Weights of a small GPT-style language model, trained from scratch on English Wikipedia: 9 layers.
MLP neurons of a small language model. Each row is named by its layer, matrix (up: input weights) and neuron, and shows model dimensions 0-127. Each number is 128 + 32 x the weight over its row's rms, rounded and kept within 0 to 255. Numbers have three digits each.
A block is one neuron, or neurons of one layer that tend to fire together. After each block is what it responds to, as a language model described it from the Wikipedia text at the highest values.

L6.up514:175143145116137149130138109109102110121155095154168126125099113192115213125122145076183120098150110172122095125183140100148113100098118155142130123190034140112092110114129118094125150159168160120119107162136126111172178136145124089086075132133148121128135134092091117216137138090161068135035138152061111106146161150184131119151138129113109126128133173075139125168179108121116110159142
L6.up569:142124100079072137136121139080132078090110083137203128137084118099166176107142099039127135107167153103126157102121110133155127135154122173127107158152085174094136130079143141102083158144099155124089130121139176171131118148077121098153127200122165126086116137142135124150128112147115075119139126084111081097140128164218158153093178116118110063146125111123167110188148105108112101090119
L6.up794:105122176093144110159106184116087138084161142078143194109127162132093147112100115141102076034130119101132160118153175083143090139157113131156157098150148095133142173107143134134114149138096105121131093131078098100092149109073166034126153111135135087189087138105142142147137131129193145154100119157116017157119159116142151085142148149120149151087142164108179114121142120125092098131125
L6.up854:111104133149159109108101130110132102088121135155187129122099123154080115091066072080139124133176148063145102100156120137130106137129130107140137146171083185164113144148141174079116149168153090106156104115113149114160199120070152057095157160172093127099077145095130106123190102107166170140066106143134119124147138135166122116171165096121166107086163130107157131113211113066128186124117
Description: Heading closing equals sign

L5.up400:101122215172097175142165174127157120088132104137147167153118132158121127119097114096160097103115157122128084104164129115131136127099133143135151161134074157110173155058187160130148124169133089152146141089134153134158185131068164058146125155153154136138105081075118113129174043140171127136102135106133100101135147146159117105174197141162182105124121132145132140078174138030141153136112
L5.up957:125129101157166189093142158124130102108187112174200134128114135137122103112102091096126145146113130138095120089121123099184128150083121162120127119181100156086176157082156169110096150122091084099123126085121182115167172101094156068097095144188147135133084094095156091152158076133162170178095126131179104089215167119192101143155166121159175097118140133071119156085159151126118152162104
Description: Table row-end delimiters

L4.up268:110134162090108136097096102124150126153032154173164136141094165128132173121118140092108120146147107134134150111157135152152150142105115125156196123107162129180061111161110123120124159174112083199159084098135078147138161120110116087127129122187117130154126145103129128144136104145079114079081137106050147138108093149119124075172094170142077149109156112124153115170109172135144195132121
L4.up419:124099100099125139097128109099120086094150136129212121074132088154121138165130123114126111092143145100147051126175155131153117134077021169157152145155098174179163124148104131069113142145186066171115066107111086139094151127129130108131123160160172184147130136094174100111150104128103095097048134171086123094147128132142119113104115185097122120130133138094169111149110095074155136138107
L4.up525:088107090080154127113149091136080127143137109169176133104105084193133143195110137085146162114125112156135089097134133151164144143149116151106125146168093172159178111147140168151115145097127158160125095101111158155068154121181160133123187086167142123112137158144090090144112078127056145146123104066132147130091145153158130106142089162153154135108110127090101052230080114063161137127102
L4.up807:099122149107093123055040107099096113122149165098104131156131116172136145148130077089124109157114136067085146117116189104200113144122112113113099103108145169219100164127120161067084152131176150114101109081145129123095088146198147156165094145176118127149123155140156121125166101118103190171173106119096157135106193164131131102099094133150156159117115132110139064143094164146172126115126
L4.up918:090122122083120200077108117125112096097169130181157132091086168156112157131083102131118174138137184094130137116140170107119141116131110151124151132136069181172177148161088106114104139135161088143100112145148115124071149179148146083140102130180134084142109122055122147121142090133117194100107076129047146114185145154153110121158125169110127132086205140088124132160103139150173165118115
L4.up963:070113131119102156102086142129108103149187132159136111137092115146149144117072130041103159116077216106115077143119145112165135164141150065106202112143138149202133086121076204126130144108128132106147087099116087083083117179189172104138130073149081171127113126122149169186118155148097165143113114143143131157120129130125101088153107146164160085143046110171136100081136151150070112140105
L4.up965:026104106111180126052131131125130138155137118186150112120067159138143144135096140045119116150140104123163078093182146104182121154134126114179193144144134159190116127113123113111100148103138116177145100110135120144093169140092131078138159106150164170129110134098166099124181124163099061144099078135147140111195169154132117075139089192104127144154085116091127103180186085149132152107119
L4.up1015:130151128067097126157121143108152076127115072097112117178129093152120144107090152123135148164166176104131122144108139167107134130133128080204142141129088154110162089162174165114171121207133080149160100087149098140075146110108093097110168084181133164128124136117103112144179060075080117079077086145083160086115143106134122102149126149116124107104172138135212105115108154091119108128147
Description: Opening parenthetical after names

L5.up206:138155101057139124110167118111157093089159141125190134064148120126149113131164120116157200128110111087087046132111188113120090105117149145102148161138060157133085130117110170136162139160184109167114096090112185147119170072141169125101098087110162081116133144137151132178213141141122051108104169182103058113091123135124105094128116101122067112134206127118141144115108152162129116131135
L5.up963:113139114101144130181136086132066122125162174152126151154120172166154148125109124122166133148149115116155105140137150112131094092120080130125201128136131130190089099117046110134153146107145123182151108046116084090069125126175120157132204097157166144170123118084156128130176174086104085113107112170091092158067137157131117125146147103122126115122144133131142090136128131055108133179136
Description: Parenthesis after a name

L4.up29:119101160078154158113103165121086095107178121168175140146151068122119166173082127147161107116095158092114186112163178175126139160145126136140176080127130122110166138106127170193173150075034115112124160079094106134086168187107115142115111120137138097186123100092148158132104095132119132115103175097154095151198177118102115113088137106131100062111075121142147171107119162117144139148130
L4.up185:128140143154146109072069109107109112079152125103132145109115140199069133099115134111128130105154064105117166132156142120160136159111034156162140116129107162169083115179086113072136125151189111138174106165104151150088127154149131064146133126138143119164143141055088104104207111037161164133149080127090159104138154144115165110151103172137149102115182134128200151149136102052099144128149
L4.up322:100121153117140152147081137112105125087178090123153134127096122127108148139108108126111120116123133141188120147160155124132146126097102196121161062105137115145204123152123126125093147113074155154088123123126130110146109139074160139146075081131131112161105105074181162129128137110135124159128171180097119176127167162161114168173142128164135110143105143078141100128096094163108183120137
L4.up351:101141130099136132114075168135097107124105105122115121126116144120139147175021070146134173158105139080146174129125196199148136194139171104173162117114160073151192129112111197132111157109150104107107108113147179120104154167177143195095144099119078123200127134112099152124127093085086143174153177123177125128131141089137130151087123100156043121153127064164228100141112114118072162145131
L4.up355:107145164124107135116121145085131125077165149131151171129126212137100151170103128156126130081129172124155121109153199150153115175128117143118222097183122110170121152132077157171128142082141077149187119143128104092093126123119149182122118045157146086153122102135095162148128081094130129152169138113160130179101180137135125095125119129205097099106134100149156117103127139082093189121128
L4.up408:086127153074147086097077121137071102070182161121157151101108082132115124153112117102138126140142109120128121122113210094145106169136123064091174149105158138183105175097114157125093153143121087090165115080049184161077099143169158146162193062124151163211131146117138128117126139136135113107162108092091120151160171145127135167099112073164149116128130099121126123123126098132105148146119
L4.up874:088115100063165069129145121077138128083138160188100131162112111171103147171132120069125153107160096133134112138119136115180072203205107124140155145192149149182086140180106116151098140091133141116148092129113150103063125103107163158136195103163125134110110144115111106127130135105103098163107126117228082118164161164154107145089099116156149113146099120076120066135136077125119136142125
L4.up989:129121124055083121144131153135154096113145191177190148073138160160162188180137116172091141070111148139087138097164183185123101127158109112149192064146137147142108187075095088144076143158115092155162144085099127141084191122074145163121148087116155093124118112134123159182132107113130080127100134096153103123127092159144106068169161105170070091102151099101143150108115115108200114119115
Description: Word-start fragments and opening quotes

L5.up19:136132099123126075066143128114132114145142153149143152110144096120145134159136099136085105118111136092061139154124164167118105139127045148094152058133093127130067145141092097113122164083114116128214105163162175140131206147124129118092106153067132085110048119138156167179135096091153130147128148095119121127135174142128078073154151138151117070134125091097128133125148078168154090087147
L5.up326:125100146181133073059120104113070133117135111079083160137103119054111172171159119116135112159072141098079196114134142138121130141158125132063151132164095117134107106164109138085171167086071125140148125174106065118118130146107114125127128159100157100082086132155154084121135114064132086137162104111108080103187159141141087104109136113127078140095113113075135176131118091147092144105136
Description: Mid-word subword fragments

L4.up114:101093149121051125076164141102126100087100065107214111192100099092160168135100123077108129109148160079115081113113145190197119101139076099136138115191101172104132069118116141152100162138145121130174128126136119089129154116097176123087116129156107151096124096091130158062138106140117115168079139135121103127122188117207102162152184109133117100193150097132134115156153156145085164137090
L4.up236:132119133158104163077117144121108114149139154165064150160080150102102161141152053122107128102064139099085173151155119087124127182111065176098134090166113087135137143181087125101172155116069151132090131188136140141067152163099168132119138162132165116117116126100153136180130103031094138127148117131154114107153149134128110071108078139099146139111117175066187125106181076124092124068110
L4.up242:135117172173093106131140131129138111170070139156113134116109123142137119159137113106116109089163044120107152117155102182121113107031097116091155079175096127086113091112140132099172154147123176109088101151148134149101131166046105139125102164134176134107127112135167141169116111131145109143124124061085111044089139111156110101159092171114085095090144105131186055104129098109161214025108
L4.up272:155143139123178182142151163155134111150072066147133108070119118153119136111120109166088133144175098118119151117124086162101110058098113063117143132144096109067168137168095136087135149122104064156081128131103086098101192096066117124083136176091191146134105095114126176178133160115105128121101159157133102106137130099130114119151143101122077124144153106125170130143159072105159119083104
L4.up453:111103172157152178110112128145141132165112040168093138217077145088125135142148095107143110145194058113103157101142099079119135046082161164103130165159131124131174086141158121120106146128086105173084113142099037101110152132082102067108147155140122119117069117099127145106129111130117122126156103174091130078166153122145110150140128137128094115170118108060168140149152157173092138016112
L4.up512:162126154127169119100095134110124081159118123179045117120103174111189114142141105106137139107122032107104132110162143125129100116109092108152120123132102116109107079188153193053153138136136121110071139139161081141083129189107155117122148157119147125161109119075129171152162108102136198141163086138093080078210180121174113126105085145086121159113120121060185109122155115114130157082116
L4.up531:088107151124147072125119150116111105121163135090198125139110165159133153164092120138090150094129149135100105095120170171152125142132144115112169123160104125105132100080131137126052160138140097157134093127067131129140167095136149055082126169170102148145099102087138149138128154095112122183117120145136106114127196077144103173200112114166120083168173099129139154164112199097099203082114
L4.up633:097082156107131111107156115113092129116070099126217135095140129162064145135060131119144129108207144091130155089161165117196124103124114133148137115145091156116150053142130132100091140173132087147133139130077143072146149101160127123117077135186113153090087084114117107052160082095111105149085136137109102073137152090179111101122101153124141102134145092139088109170054172053104166134133
Description: Mid-word subword fragments

L6.up177:084107147145103114145123146163127135107108071153096151122105127080137125120159045141139152159158149095132163140105110079105104147106068125144121115158108148136110096172156127108130151145143137127107071156118116112118145204161155050080130147129158103103132184100164118115131122085142123212102025178131092142140115088115092116134102135070149166109135125130199084134096065099157145110112
L6.up404:089115088127096140134086103119137097085160126148105121134124104110149140164084069206098169094164137095054139147145091113105106176163118172104163162120075130127093130229112131106125150069120078149092096128153125136148141157094134059117127163086141079098057119071177134140127073139101196159096140167151120165157131091159153095094098108132141052158136049097195148190160085148134121079134
L6.up507:155135151182138190058165136151115099077150108163081167122089143151178108102146093140062123182117161080086167137172117123157101205096120152120117141175053171099096128130081136086072141096129122124088124126076132154117169149076126083120127152145177116095111148081194137154130125052147163093158083144167122123120167095137119134103113161136151169150168065106182151162092139084065093074107
L6.up510:143104164111091132131108117142120143086103112172132134115103125104056143148135093144156161127164182140108161162121173163124142130112134183154195109127111168128120152184070085103153173102121044126182128175103041093099159169176187082139110064136096148080106156080206167141142098156147104154113135135095147144154155151105123129141086123147118135127174099078100135086128084142131146036104
Description: Mid-word subword pieces

L4.up32:127119122088186107093166144171105125072205102134081114203162081142112174125102121149136128111126126110108158072132115128146149163105162053109136143129156137153157130148140178141111126086096111134141100129094092078078120156098174143102174109103124113155119136145130135097137202123040105097130177165172130134132115098119095210129135111134172134144123140109108150130134095125118127132133
L4.up95:082114124145144089125101153121166121178103119163139102127117120119139159150117133096093124080174092151121116107142091108189129100125125090175154120149119144229072098201089116117106145137079104150127139086135080136119167121174116084120125169123116200072110153095199186153156164146083111169046057151115129128181128119128129178127149186109104080212095107113130101115137144155151165081118
L4.up234:054070125145151136065167142121156103142181155158167107112110128121131158127121146130098117142105182135117062136133135176201124145150074182159181123151153208155095137098128126143090154149089125135059089145098115123144172137143159129114106127103160134060104105093212149168171174161106134208058141149148120136131145129122101091157160155126097097214113104184110137162159126141124105133102
L4.up289:106118136145166180095179126166141107148172113109135107129093051093146126113133139138180131135099089119067175147158122165177132126106145135109136151150152214146144123103090136144130132102111088176125125150130041093023163116125176097144093114116187171124125128033176100098173157115104104120085127174128108094118132145104113181129161117120147114139105150124106121173121109109142109130111
L4.up354:110108121141176120100152173117122126141168106125145111092124126116095146136138111034088147053158147104149176135123146143173127104091097088130146145154152129175089132158085118111109138105095093106152104172142074096106165136124168118103118156138119146114103114095135100136159154099119095184111073149116125109182158132117092174085173109106119076205116136120115101158170079134138130155120
L4.up396:054064149172108123112105156167127129113069125145179127128117127110127135120108130080087135130108151146198094133140133112195126111132086145161166130127162156187065133178123109133148154120067156154163101130128114123184157199119163176132141117125120201080117124079186148180110175181104126180073140122123149140117148138112112141180154158136122134165123119111123070113082086103156138106107
L4.up404:064094160134122151116119081146118122148125126123118109148108140105124161114130106091062135074151115131118170127152116154182137169120052124093170089102129162177096126140114062118134142090101166165172128161145093151061154121110125156124125110148131151069101147151182127151150172137095110186166092122171136169082157161092119156169087182117131135180145096104084103178123107165147143114108
L4.up449:058110129055143125114190131114147119127116141197127129137139152079114127114100120088089138126183128117128082111135136053153122118155102105147129105114145135172085120212102105090107149148086159141133108147097163133171184126110132121124137124146127123111109127144174126128172159122083105204121090147162126133167177114115109127145123155139138147226116112107114125107111122138126125147098
Description: Value-introducing colon / agent by

L6.up16:160178137093175095121148144153141113126151116084181100133122138090099137137075133149147158135092154150122117010095170195109133117116086156183130139097145077088152091194113163103154123134130073130154143083148176153163171117118133139116165158143122138145125127151155137135153169117128105096163200083105161096127145102103109129159169080102154145143166100116206143160117118114114086154149
L6.up219:089146146118165155138158149182114137129179135196098150122113186134145091114101071085149146150050119069107156078136133185126088211159121122120129137142157144070130136155120181123127152067061108101099138145052148141067143180087123080121135133138192155119098137081179148115168093098140174121157098129166119140138098108146103176125136112130142082158118114129157096098149143116117174138091
L6.up732:096138190087128116074153083135110160073163135150070136073143200122117177170116094161124142112121123111118179096144151154128122152151146113175142144167083092137070147138091130115119153115146158159194096080100156176082113130056139087125113170125182076131076117109208151087150054084083126132132080155169100119176177116141139131100102116141114123074133144130139155130103136100112140095097
L6.up872:124093132120169101061163155141138186159146134164159123125112126132130137114122103139184137132150076102153119155113161183155151155091094127154118144195106175149088124131114107100146152129119112186156086104058125149109139181117200128144074148089166147147149111066154153059168061078095144175176064121145172120095132146119155116147127154136138114184165137123171092161097150113151154130113
Description: Word-initial prefix fragments

L5.up382:130160124131101154116184136160126065120117125093142164053103138198107115159087104112108140124166118117084120142143165147143121073145104145100133032156127172163151119164100104130113152184141131143097123105121138139165131118055157083131143119127082151147113163150138145136164150076117156119131090101101103102186164155131127114175115178104100110172172102123161144112151082105130138144117
L5.up723:161107190084095086151097112084157091147193083105195146065086133120151140187127136068098144129182102140133120099200146127155143033067093155147113158195115176076104160184139137108101186199122109146123149129098146119131164091083130080159122120153101121107147133146093156142134112164159123105079135110087076098165122187134147084161130194136069105105163126068131109152148160053137176115115
Description: Heading closing equals signs

L6.up242:035106117138124151112117096153165182109127086114183110170069104125154154131101147040155189116142118111187143117117142133201168179103132067127135172159140211124130138116137171127069148133154095192134076110122163101133140079088144122106209098194142136163104137130127105083152196135140122138099139160154208116152119115153120193124130150138116097162158127165152132189152130113062192127057
L6.up269:063100106153070153117168133125112106080221110204111123117060120085191173141063122147134180134070126099122167087138121148189101105085132118135167101126117199182137125168114133129107138096172119200146084115127138106158112058139138116044073094156108095140076139143147060130124073109160170112094134131198100139171157124196108106138128125138121071182122139146118132193146138106120121116121
L6.up911:097103159181143141133114094192134133082154131121147148219121118127098106112021129167163136147123150072137146106140130125146123173124119150125159146154128194146137127146166160122116147103079053176132082112123157069105099097138166113114155085175097166129093144087151201093214079095101146148087114144143156139133144117150095146184146129167126102123154041090126163124201148070082177131090
L6.up968:031132118149069154072125159145137105117183157172135121074079100119133108108079137109146110154094179122162141134149113130206084146123145086145155114215139186123156074097115117166115150119123092113129121132120147082139152108114165177134113117192087115079094129146110134139139115111117145171071132141180149150178135098156045150126162181115092091213123101157135153150152149106076106147120
Description: Table cell numeric ends

L4.up135:142105161096147157118174122113086119143117152194168123087087211094092143149110131145148115159147113164055147074155165125158117103115114135194150137167139175142161156121166134117103148156125125185124122136100110121162212100089169039133128149164138124115129135094119119130187083052129180110137102096087095132100119154111110157166110143122105090102153105147169129177147154137122167148129
L4.up266:151102149101117101167122117106116127102041078120244120137136104137149122173126148084124147105146136144144089148148141116143126093109071147163138121154099190144158142114174155067110168184126129110169107189125095126157179186111077058141153147163124149089125142094154086183124161152151162135142119093090163108127107124146133097209121166124071099119187147152167125131137110094143200102134
L4.up305:111144142050058124148097086077092081108127125190145132131107107104172161248112108095156131040107129103127121125125158136133118159151136060136146064132074123206119132159131163126160166131153107126155119131134202102116137167106189107134161185127096149107117133122107147153112103083133172133083135098110074158124152109197127089161122110139093038088112111197183089185150105116108154137113
L4.up307:146108153098181118100158080132111139158093120123172116121089070115104160119079131125173118137171159132114105093147172134140147147087156132191164101099128135139118159093162174128124129195146089159157076149087098124139145171085117137120128141123120205100110110135156099127149133081116130095155127163155111094088118135139088119144148123132164143067126101126163133125137141176106124102143
L4.up331:138116180111118079109083120100101076136101139163165144116146138137154136219109089101121132093157109098148112133172213114127129186115093121097181095176110149154082154172142161080130154154132127130180127163100138134128139142070157101135166081128089097170134104137084148174135097109185134126131116098150116120171108145152140061196139146117113101091168154099158131131173113087125202158109
L4.up487:087145155072106072141116135063095127129173155124177164039102183134126117118104152073140111102128094133067137104145217162168108097133134143129140134115116150136144084123156138175110141188151112164155131138072166164136139109087135104143141116214080129118141139102095107085172122094134102125100077108089090118154124169113126064166118182103123171084148103112141137115105154111114212139136
L4.up783:135109175079120131137051121100120130101111173121139137154117143131130123127146091102156136063122133101120182107187192101106076132168167115088181067123088135203118146120124180082126146141074151131083092151092095097125176138110095111126139152170084148088081118104128136128173111131135171143140122140172134151176135132135110071130122098120133111141145112118142121175149130132068156100084
L4.up911:144130153124153129118200164128152121183077145123195126089094160107102126113125112121136147118193112141101127145120152160135125063109111121190175121200129201093136143110145093093133145195145120155108103085055120126164147086105161040139135166157134148117121142086120128079195140076120119112125092111086138006088126141113128107182101184106083122157190112163151123105155151133131171121113
Description: Closing heading equals signs

L4.up212:082104138162154145102104093090126099054129116122168141189163142111131114143138137113120122141097110096080107137110117089148103129081107158138130141112076121150112068130083081133143119150133098149133148126131141066089184120134109057075131075177078131114084085100134097098135141118108129163095147149193161068142144103201106177096143141183135143105079093165086145140083128145072145127106
L4.up239:089110106166139194095170183133136122132151100155106122175085106102134146098133132134126108140130132134104163121100092156197098146115124138118140122190074157096135097121134054110108137109122115185114095096136074136145163103092186064089100088159157203127100131089118132130175112155126085186109107160182153082156139143153124174107157152131131097181138085145121169121142131107142137145110
L4.up245:068086152198137158085118091118105163136155079075123120135098108109120112112100130090128152099102130096118169157108123113148137114112152099157125106156133182116102084142150150130130157134138102154104110217103084092152122093221119115149044111161138110147114117110092118055149172122154145113111092187176113140178116136101108100149125103106104104149143106171106108152061181106051139143114
L4.up298:068116110118128145044146189141149119177104101151174124123098095106153118126091126096095132159094137080118085107108108108154109140093128111097131169117093149098157075147136094107098145141133078163089096096135129046115143118132149073090121123174098158098074143132142140084154102170111153180119136206162148086176109104208079177101113150143093093151126115125080122110111151107158153165114
L4.up388:107110124188101121043101147137142128097136107110178138191059092136161154109067134151156121163138155143129146090135132129158135141104137121120094145191130152120123033113168167150135157116142069140173101128153110103130121115121140129121128056105121098115101136099091093107132116136140091124109127140187170147092172140203128127125158151203109136095095103181105159160086190146063120142141
L4.up938:136120125130132136146151189126111116129147134168158117167079119111134140090078130137139129139125159136099109076131087119146141109108124105152110110175087142091194105084130174113145149119068123152153125112148151080183159112094145098089154133187112119098129092091051103155145137115152108168066193148169112117155112138194054169119192100172162093155120090102111144066152169125098121179117
L4.up946:116117119148126154122173152148124144118105080148163104176104089084183120089068131152126108151140167142129134084112091137177126118122132115116122114167107159076208054092162161103100153139124116156111114101144145044181163097130155098097182074148127158076091107124104141111138151146143109156084137160181147123159155123182077173131159138200120094142161104139098138084097154178128165142132
L4.up976:146137146144207128104120123139126138109153107188132160183069117106151175087064183146111096177147121153107180073167117130126157159097157104191125114178125108110124055142177192143144149158105087193149155160154092109126169096057168098098118076183093079095120111118094130163152109116088126090101124143210161146111125139155116150112156159140151127113132132109127146117140164178093132130123
Description: Separator after table numbers

L6.up17:144087164118128107154077048134092119109115097138165099086155115118112124160075100099138126126187167142198092074140186114155172125105040098166152121157141163203067116128089080110108160140103043070165146113108142138093136160177097118150107103141157118131143095085135131136133093102113185098153116171091197151129141162110094085161164182153107096119202122131171109138047114104176156135126
L6.up162:110126160076173081151100146134127139111179134166105174137086088118094157171075130149154188137173100111108173137122198142155106112090101166159204137100120120118097128179102118134164141132107079122085105136086111100052121201178162119149119064058161078128129100122157170111158089072111132144121091133095135157128128173116115109101135142169118093163154115175138096161088115108175182135135
L6.up191:070110203149088051140088141137157166128130062126092158113149137145112138134106148162135119149120099097122159109149128131171100106189073107156168067144122133179089121228066135128162158155090073118149106131103122128110135158059137095142156116142118112127132120166137195127140167073119155213105128129104134161111125115136143127191163172114181115132157106146174161097137107066119208118128
L6.up454:158115144077179155130143119121153089110137146146170139097071139145107114150141093075139087164138121179116085092139176111122108099099088096173151125191124113148156177110155121111104165200169072175134104072137106082123150082130143065162086082145162123094141142108065099134161124090148137124121092160104150131127103193144089153144117207104125121074154141090145075150110079168150175134103
Description: Opening bracket or quote